MLP neurons of a small language model. Each row is named by its layer, matrix (down: output weights) and neuron, and shows model dimensions 32-159. Each number is 128 + 24 x the weight over its row's rms, rounded and kept within 0 to 255.
A block is one neuron, or neurons of one layer that tend to fire together. After each block is what it responds to, as a language model described it from the Wikipedia text at the highest values.

L11.down44 [120 141 144 121 135  85 105 128 123 149 124  95  91 119 111 115 135 162 124 101 119  99 161 105 141 161 122  73 132 168 101  89 109 122 164 108 142 149 138 167 151 114 154 161 134 178 155 131 135 117 143 161 175 125 153 118 133  67 117 117 147 164 118 152 136 118 176 195 150 174 103 116 120  88  98 123 124 108 136 122 128 140 127 120 154 148 131 152  97 150 125 124 111 110 125  92 127 127 109 139 121 104 110 149  99 134 149 155 164 106 115 111 102 120 109 155  89  96 114 172 144 146 137 108 158 108 123 104]
L11.down129 [107 148 105 162 110 116 123 132 101  94 111 141  94 138 183 132  96 104 153 157 169  93 143 128 134 189 128  84 128 160  81 149 153 132 135 100 159 101 172  96 151 103 115  99 141 181 102 158 146 137 103 111 149 107 114 124  97 122 142 146 140 197 129 114 125 149 147 142 157 136 117 128  87 101 173 144 130 112 136 115 107 150  82 196 147 151 129 116 117 123 169 159  96 156 131 125 141 133 147 145 139 173 124 106 123 137 153 114 139 175 124 158 116  81  95 148 142 123 110 125 118 115 131 117 129 137 100 135]
L11.down226 [ 50 187 166 103 132 119  93 116 132 138 157  95 138 179 128 102 119 101 122 104 178 127 119 134 117 101 104 130 127 156  89 154 121 136 133  93 127  96 122 124 152 153 168 140 145 117 122 105 154 108 105 143 155  93 155 109 120 123 133 133 157 123 174 114 130 153 132 130 161 118  84 148 172 116 119 138 132 132 134 122 145  80 148 106 141 138 132 138 143 116 146  95 130 135 119 155 138 148 125 118 127 138 159 165 151 105 124 107 168 141 111 142 113 110 149 159 106 111 130 116 150 161  72 150 127 107 190 108]
L11.down431 [123 134 127 117 161  82 131 123 122 137 131  79 109 167 119 109 124 173  75 126 134 130 143 115 165 148  68  98 151 128 117 109 100 129 113 128 137 139 134 136 126 129  99 210 119 162 195 118 108 102 161 118 137 176 107 136 135 128 163 145 137 151 116 154 146 160 134 130 104 103 112 123 138 125 106  94 132 127  79  75 143 122 106 134 103 120 149 144 131 169 115 129 157 148 126 117  88 155 128 123 111 121 126 134 109 103 112 123 112 111 153 128 124  72 125 123 108 139 139 130 108 148 102 117 109 184  91 108]
L11.down641 [152  84 108 106 121 105 158  85 105 134 141 130  91 118 166 120 136  99 146 158 161 133 133 111 128 170 124  96 111 177 139 116  94 138 160 161 141  83 129 154 115  95 180 128 144 126 124 154 148 164 104 154 143 111 127 167 128 120 170 131  51 130 106 100 126 144 109 154 130 149 112 115 153 121 102 123 133 133 132 128 127 131 120 125 106 153 156 145 151 115 158 128 113 117 101 132 130 117 132 140 119  94  89 136 115 159  89 140 100 117 113 140 138 110 141 136 164 167 152 128 143 117 120  94  98 127 109 124]
L11.down665 [ 95  90 135 154 135 129 148 127 121 134 155 134  93 111 132  89 107 137  79 129 158  95  99 107 158 111 165 147 186 129 112 133  87 140 114  93 148 116 144 131 164 139 132 132 108 176 127 140 141 137 105 171 109 119 117 127 122  89 130 142 118 159 115 141 128 122 157 107 148 128 127 187 119 127 131 114 136 120 138 162 117 141  95 191 140 117 126 108  93 145 154 155 132 146 148 149 131 113 117  98 116  95 139  60 136 106 149  89 149 125 154 113 130 170 126  93 168 107 156 142 119 104 123 105 133  83 143 150]
L11.down789 [131 117 132 160 142  74  84 103 124 134 173 148 117 193 117 132 140 144 115 162 138 107 129 155 154 155 133 161 138 178 102 172  96  69 134 135 133 121 161 129 144 104 160 132 163 166  80 159 100 115 185  88 119 123 105 129 162 132 118 160 155 162 101  68 135 155 134 139 153 134 118  97 155 114 102 144 131 146 121 168 132 144 136  93 109 144 166 125  97 109 123 105 106 110  88 135 155 127 122 122 116 110  84 110 142 122 115 148 125 142 144 115  92 155 119 169 162 120  98 111  88 117 166 114 133 128 133  93]
L11.down825 [ 99 104 106 141 144 106 144 134  70 105 110 113 117 102 110 127 165 140 129  92 170 109 141 132 131 151 115 149 142 198 103 153 106 120  75 132 109 148 131 149 166 131  88 132 109  96 134 108 122 141 117 120 140 155 141 143 127  92 146 122 131 153 139  97 165 131 129 128 108 133 152 112  94 131 121 118  88 145 133 102 163 133 129  99 147 159 132 137 143 109 164 172 147  76 142 102  70 110 124 148 108 159 111 141  77 135 150 127 141  97 157 171 139 111 116 167 169 138 119 130 124  99 160 118 111 136 108 155]
Given names before surnames. Common male first names, or the first word piece of a given name, opening a person's full name in tables, lists and credits, such as John, Robert, David.

L5.down752 [116 125 142 143 113 103 135 163 142  98 114 119 111  85 128 123 104 129  97 146 124 166 134 167 113 109 145 127  77 141 108 110 143 170 126 104 125 143 108 158 147 114 104 172 110 142 156 165 106 156  93 130 143  88 162  94 136 113  75 132 126  92 126 149 164 127 150  92 171 123 140 136 102 125  85  73 107 144 117 135 123 138 102 129 143  94 135 127 119 134 164 151 184 101 156 194 132 136 152 150 115 133 111 140 139 113  94 147 137 141 142 145 115 114 133  88 138 165 137 148 143  88 115 133 129 129 142 100]
Sports words, table breaks. Word pieces in sports text, like quarter in quarterback or quarterfinal and Youth career, plus row and line ends in tables and lists.

L5.down882 [ 62  68  98 145 115 104 136 134 117 122 131 118 119 112 101 122 132 114 141 150 175  99 141 139 108 143 111 151 117 109 101 128 106 137 126 117 153 135 124 139 120 142 139 153 193  87 150  91 159 155 152 102 113 141 105 121 155 116 144 144 115 145 170 143 143 145 142 168 102 155 125 131 134 164 112 138 107  92 124 137 134 101 171 114 177 136  92 150 170 140  95 129 156 103  86  99 145 144 161 147 126 144  97 102 118 123 124 149  98 145 132  96 136 125 126 166 126 127 150 140 123 174 145 146 114 133 106 193]
Table header separators. Pipe separators between column names in the header row of Wikipedia tables, e.g. | Pos | Team | Pld, | Year | Title | Role.

L11.down80 [106 149 150 102 115 146 126 174 115 135  98 143 130 125 156 164 124 119 103 120 159 172 116  96 162 157 112 162  95  87 152 146  93  92  97 149 125 100 124 186 144 128  82 170 145 115 153 146 128 135 134 146 156 143  84 109 127 108 154 119 132  99 136  97 159 115  76 122 128 156 126 152 111 170 114 104 109 142  93 109 145 143 123  98  80 123 147 144 138 189 137 134 149 115  71 133 128 150 119 130 153 127 142 178 105 111 110 123  95 136 124 121 101 152 119 131 120 126 139 153 110  96  94 104 104 131 129 144]
L11.down135 [148 132 122 118  94 132 124 103 135  80 115 173 115 112 131 154 130 143 125  85  80 148 106 109 143 143 139 143 102 133 151 128  91 182 138 140  94 172 129 123 119 125 133 147 120 132  99 118 148 140 118 113  90 107 104 104 141  84 182 107 122 163 160 107 167  93 119 106 128 136 100 112 138 139 115  96 121 151  97 138 130 121 158 121 106 119 148 149 129 119 117 143 118 108  83 106 140 132 133 106 144 170 118 149 149 110 129 156 136 119 151 115 161 150 134 122  96  98 149 113 158 149 108 133 106 152 140 140]
L11.down144 [108 142 133 126 124  89 134 121 120 125 126 125 124 119 147 183 195 102 135 120 182 112 107 128 155 150 156 105 145  93 105 140 113 152 141 129 141 105 138  98 139 171  83 157 163 112 134 153 178 107 169 111 165 148 138 160 120 103 110 115  99  91 130 164 119  79  98 109 107 128 145 133 166 131 152 131 130  99 134 146 126 176 155 134 109 147 103 115 141 102 143 145 109 119 122 129 142 114 123 157 139 111 131 134 135 132 100 153  50 165 111  72 136 175 111 108 148 141 143 108 134 123 115 113  99 151 113 128]
L11.down362 [106 135 120 115 135 157 105  97 104 101 118 107 111 123 179 157 167 153 140  98 129 148 128 111 144 164  92 116 105  82 132 142 121 123 143 132 147  90 121 119 138 139 207 143 131 169 118 101 130 173 107 160 133 157 101 110 108 119 118 135  98 144 140  80 164 122 120 131 174 164 130 122 139 119 163 129 177 111 144  99 112 108 114 134  88 145 156 130 161 111 123 154  80 152 120 114 124 124 105 162 136 160 164 129  99 110 164 107  83 199 122 129 101 119 157 121 134  76 114 152 111 153 139 152 117 124 121 137]
L11.down483 [156 142 127 118  96 123 106 113 105 153 129 121 139  59 122 127 128 142 137 114 112 128 121 145 143  98  77 118 117 167 141 130 131 109 142 145 151 122 163 173  84 146 166 103 130 148 183 171 133 149 143 130  64  93 127 111 105 155 137 117 105 121 154  89 148 148 112 113 114 173 130 106 142 110 161 156 133 159 150  73 141 164 124 133 181 152 136  96 122 163 100 108  91 166 140 105 121 129 146 106 134 164  85 168 114 100 144  85 148 128 107 156 147 128 120 139 113  96 152 132 161 129 114 121  98 146 149 141]
L11.down545 [114 129 103 102 111 113  83 139 112 116 133 171 143 133 119 104 122 162 110  96 127 127 137 110 112  95 115 137 113 109 132 146 140 131 133 128 104 122 131 113 132 134 192 161 122 116 134 103 122 128 114 179 139 108  84  72 127 155 130 101 164 150 146 128 154  97 134 176 152  99 105 163 120 143 157 120 160 121 142 111 143 131 153 154 174 101 148 136 132 131 149 124 130 161 148 134 115 122 120 157 171 142 134 105 153  92 135 144  76 179 121 147 125 103 106 158  99 133 183  97  98  80 137 108 139  90 106 155]
L11.down734 [106 140 123 118 142  83 125 129 118 144 146 123 131 123  90 174 161 123 156 104 113 158 152 120  87 146 124 114 137 149 145 115 141 125 170 131  89 122 128 128 118 139 101 136 148 125 145 178 157 142 136 112 107  80  84 133 113 168 150 124 135 131 171 120 130 107 144 130 159 149 104 106  85 120 144  79 126 135 110 146 120 134 151 146 181 120  90  90 137 126 126 105 137 107 128 132 116 131 156 146 126 147 146  92 176 135 104 121 128  87 115 106 152 134 139 132 136  98 122 143 167 132 132 110 120 132 117 148]
L11.down868 [181 161 136 114 142 143 134 122 146 137 118 171 157 154 125  93 116 142 136 102 147  92 129 129  93 131 103 103  88 160 135 134 114 147 156  82 138  99 157 145 104 175 135 138 123 129 152 161 141 114 140 127 146 117 106 100 128 117 106 108 115 141 143 151 146 105 154 199 117 163 112 119 117 142 129  80 132 106 137  86 135 146 138 168 158 123 123 127 157 135 127  99 145 144 118 120 146  91 124 110 144 123 129  66 128 139  75 182 162 110  75 146 133 106 149 128 121 159 129 134 108 122 115 133 150 135 100 146]
Table and infobox delimiters. Pipe separators and header-row endings in wiki tables, plus the first piece of infobox or list field names ("Re" in Rebounds, "Area").

L11.down47 [108 157 144 108 162 139 100 135 160 102 125 110 117 103 164 112  92 100 108 127 124  97  89 158 132 113 122 109  92 178 127 124 135 116 123 127 122 102 104 116 161 160 130  92 169 152 112  92 169 158 167 111 119 149 131 109 126 147 143 160 105 134  89 163 121 164 160 152  96 121 143 133 165 150 136 147 120 116  88  94 113 139 151 167 117 139 124 145 101 150 108 116 103 140 121 117 159 163 126 137  95 135 127 112 136 143  76 105 204 117 144 156 154 134 117 187  93 143  98 110 133 134 134 143 152 148 116  93]
L11.down94 [113 102 135 142 165 135  90 126 141 114 154 113 164 114 133 124 133  90 158  93 140 103 124 143 104 134 143 143 108 165 148 127 116 180  98 179 104 142 124 145 190  94 125 139 127 136 156 121  94 129 113 128 170 131 114 107 117 177 102  68 118 100 138  98 102 129 107 164 118 103 111 127 136 122 131 150 129 127 147 144  96  99 137 154 113 134 147 187 131 118 133  99 137 108 127  89 139  94  75 129 133 129 119  99 120 145  88 155  97 149 120 102 120  90 139 205 164 120 133 159 114 114 132 126 137  95 118 143]
L11.down167 [114 106 146 189 134 135 111 132 171 124 117 103 159 130 166 147 154 105 111 127 101 141 135 113  72 119 105 170 115 171 104 152 161 105 146 104 183 130 119 112 174 134  69 120 163 160 120 126 100 137  98  80 143 104 163 117 139 107 121 124 135 122 140 140 149 109 167 131 135 139 117 128 118 116  91 142 112 145  98  95 106 139 154 141 106 160 126 117 148 131 171 127  81 115 134  94 151 142 141 130 100  81  86 107 113 135 165 124 129 167 119 125 137 140 114 117 154 153 121  87 119 133 107 150 126 118 139 130]
L11.down201 [152 149 140 116 152 163 125 100 105 125  91 135 153 137 147 116 141 159 105 114 161 109 148 131 136 100  99 116 113  96 126 186 140 140 149  94 105 128 107 144 135 130 147 118 151 148 127 165 202 114 142 127  86 151 157 164  79 138 122 147 131  98  92 147 112 117 142 122  86 144 150  79 125  94  90 112 127  97 156 131 140 112  98  91 114  89 117 119 123 140 156 149 123  88 130 193 150 141 108 165 117 113 151 146 141 157 145 146 147 110 109  87 147 103 137 124 163 145 153 125 130 160 115 169 113  98 108 109]
L11.down314 [ 75 142 109 134 133  58 116 115 127 130  94 138 107 158 120 155  96 103  90 126 154 146 117 108  97 148 102 145 137 135 123 144 147 146 131 134 132 164 119 111 126 159 172 152 115 121 128  80 103 127 135 142  73 149 186 136 144 169 152 149  71 133 137 182 130 117 145 113 142 127 100 163 142 162 119 104 101 148 111 149  94 133 128 131 150 133 127 146 132 137 124 119 125 104 204 138 117 105 149 156 152 140 124 145 125 149 158 120 100 177 107 103 156 154 113  89 120 160 129 136 111 134 115 165 110 159 108 152]
L11.down596 [136 152 147  93 120 175 103 120 127 135 105 123  94 155 100 103 164 102 134 136 143 112 121 163  95 130 120 145 163 171 132 125 120 160 113 127 128 137  86 116  83 126 113 107 111 171 128 156  83 105 119 119 113  61 101 110 178 142 126 113 153 146 114 127  93 125 140 154 139 110 114 161 141 119 113 148 126 135 123 100  98 163 124 122 141 157 149 133 140 143 110 163 163 159 103 159 137  86 133 132 125 127 120 112 143 150 146 135 164 142 128 161 145 169 126 175 179 128 123 108  91 142  95 167 157 101 108 116]
L11.down875 [120 119 131 142 131 122 136  66 133  99 113 121 160 145 148 138 143 118 121 109 129 137 128 135 149 165 147  83 102 138 155 143 146 119 173 164 126 110  93 105 134 106 145 164 124 124 101 118 152 148 137 124 145  88  94 117 154 129 145 149 114 176  92 127 121 137 178 125  86  77 142 123 142 130 127 160 133 139 124 124  98 121 138  88 154 115 119 138  76 113 170 107 164 153 124 141 116 131 128 160 120  92  92 109 121 136 134 147 160 120 117 122 168 154 112 121 150 111 138 119 155 180 139 146 120  79  92 104]
L11.down877 [ 53 149 123 137 144 132 110 110 125 110 114 159 144 105 114 142 111  94  91 124 132 173 139 111 183 142  90 170 110 115 127 151 149 115 131 151 164 121 107 120 160 142 161 132 125 131 150 151  84 129 155 167 151 134 134 159 158 127 122 130 140 139 106 150 145  90 131 126 145 123 134 106 152 132  98 136 148 189 137 154 135 119 144 131  78 115 123 152 135  99 137 131 159 120 129 113 136  84 119 132 128  95 135 142 134 100 116  93 153 148 114 111 146 138 140 113 125 108  92 139 108 131 125 132 129  98 145 145]
Table row end. Closing pipe-plus-newline tokens that end rows in pipe-delimited Wikipedia tables (results, discographies, filmographies), usually right after the last cell; a few weak mid-word fragments.

L5.down733 [172 136 111 126 142 109 121 112 136 121 134 152 148 133 117 107 104 116 130  94 104  94 106 102 124 165 117 134 113 141 143 165 124 134 142 132  87 123  87  98 135  98 123  97 145 159 120 145  99  90 120 170 116 141 129 134 144 141 117 156 143  96  83 123 121 119 185 165 140 140 105 124 158 110 166 114  75 137 124 106 119 100 106 154 160 123 147  98 124 112 114 114 116 162 104 133 143 112 158 134 141 142  99 124 129 138 103 102 169  84 118 106 124  84 141 155 114 110 125 154 136 156 136 168 195 116 118 154]
Name-start continuations. Token right after a name's opening letters or a title, such as the period in Mr. or J., or word-pieces like Dr-ury, Carl-is-le, Od-in.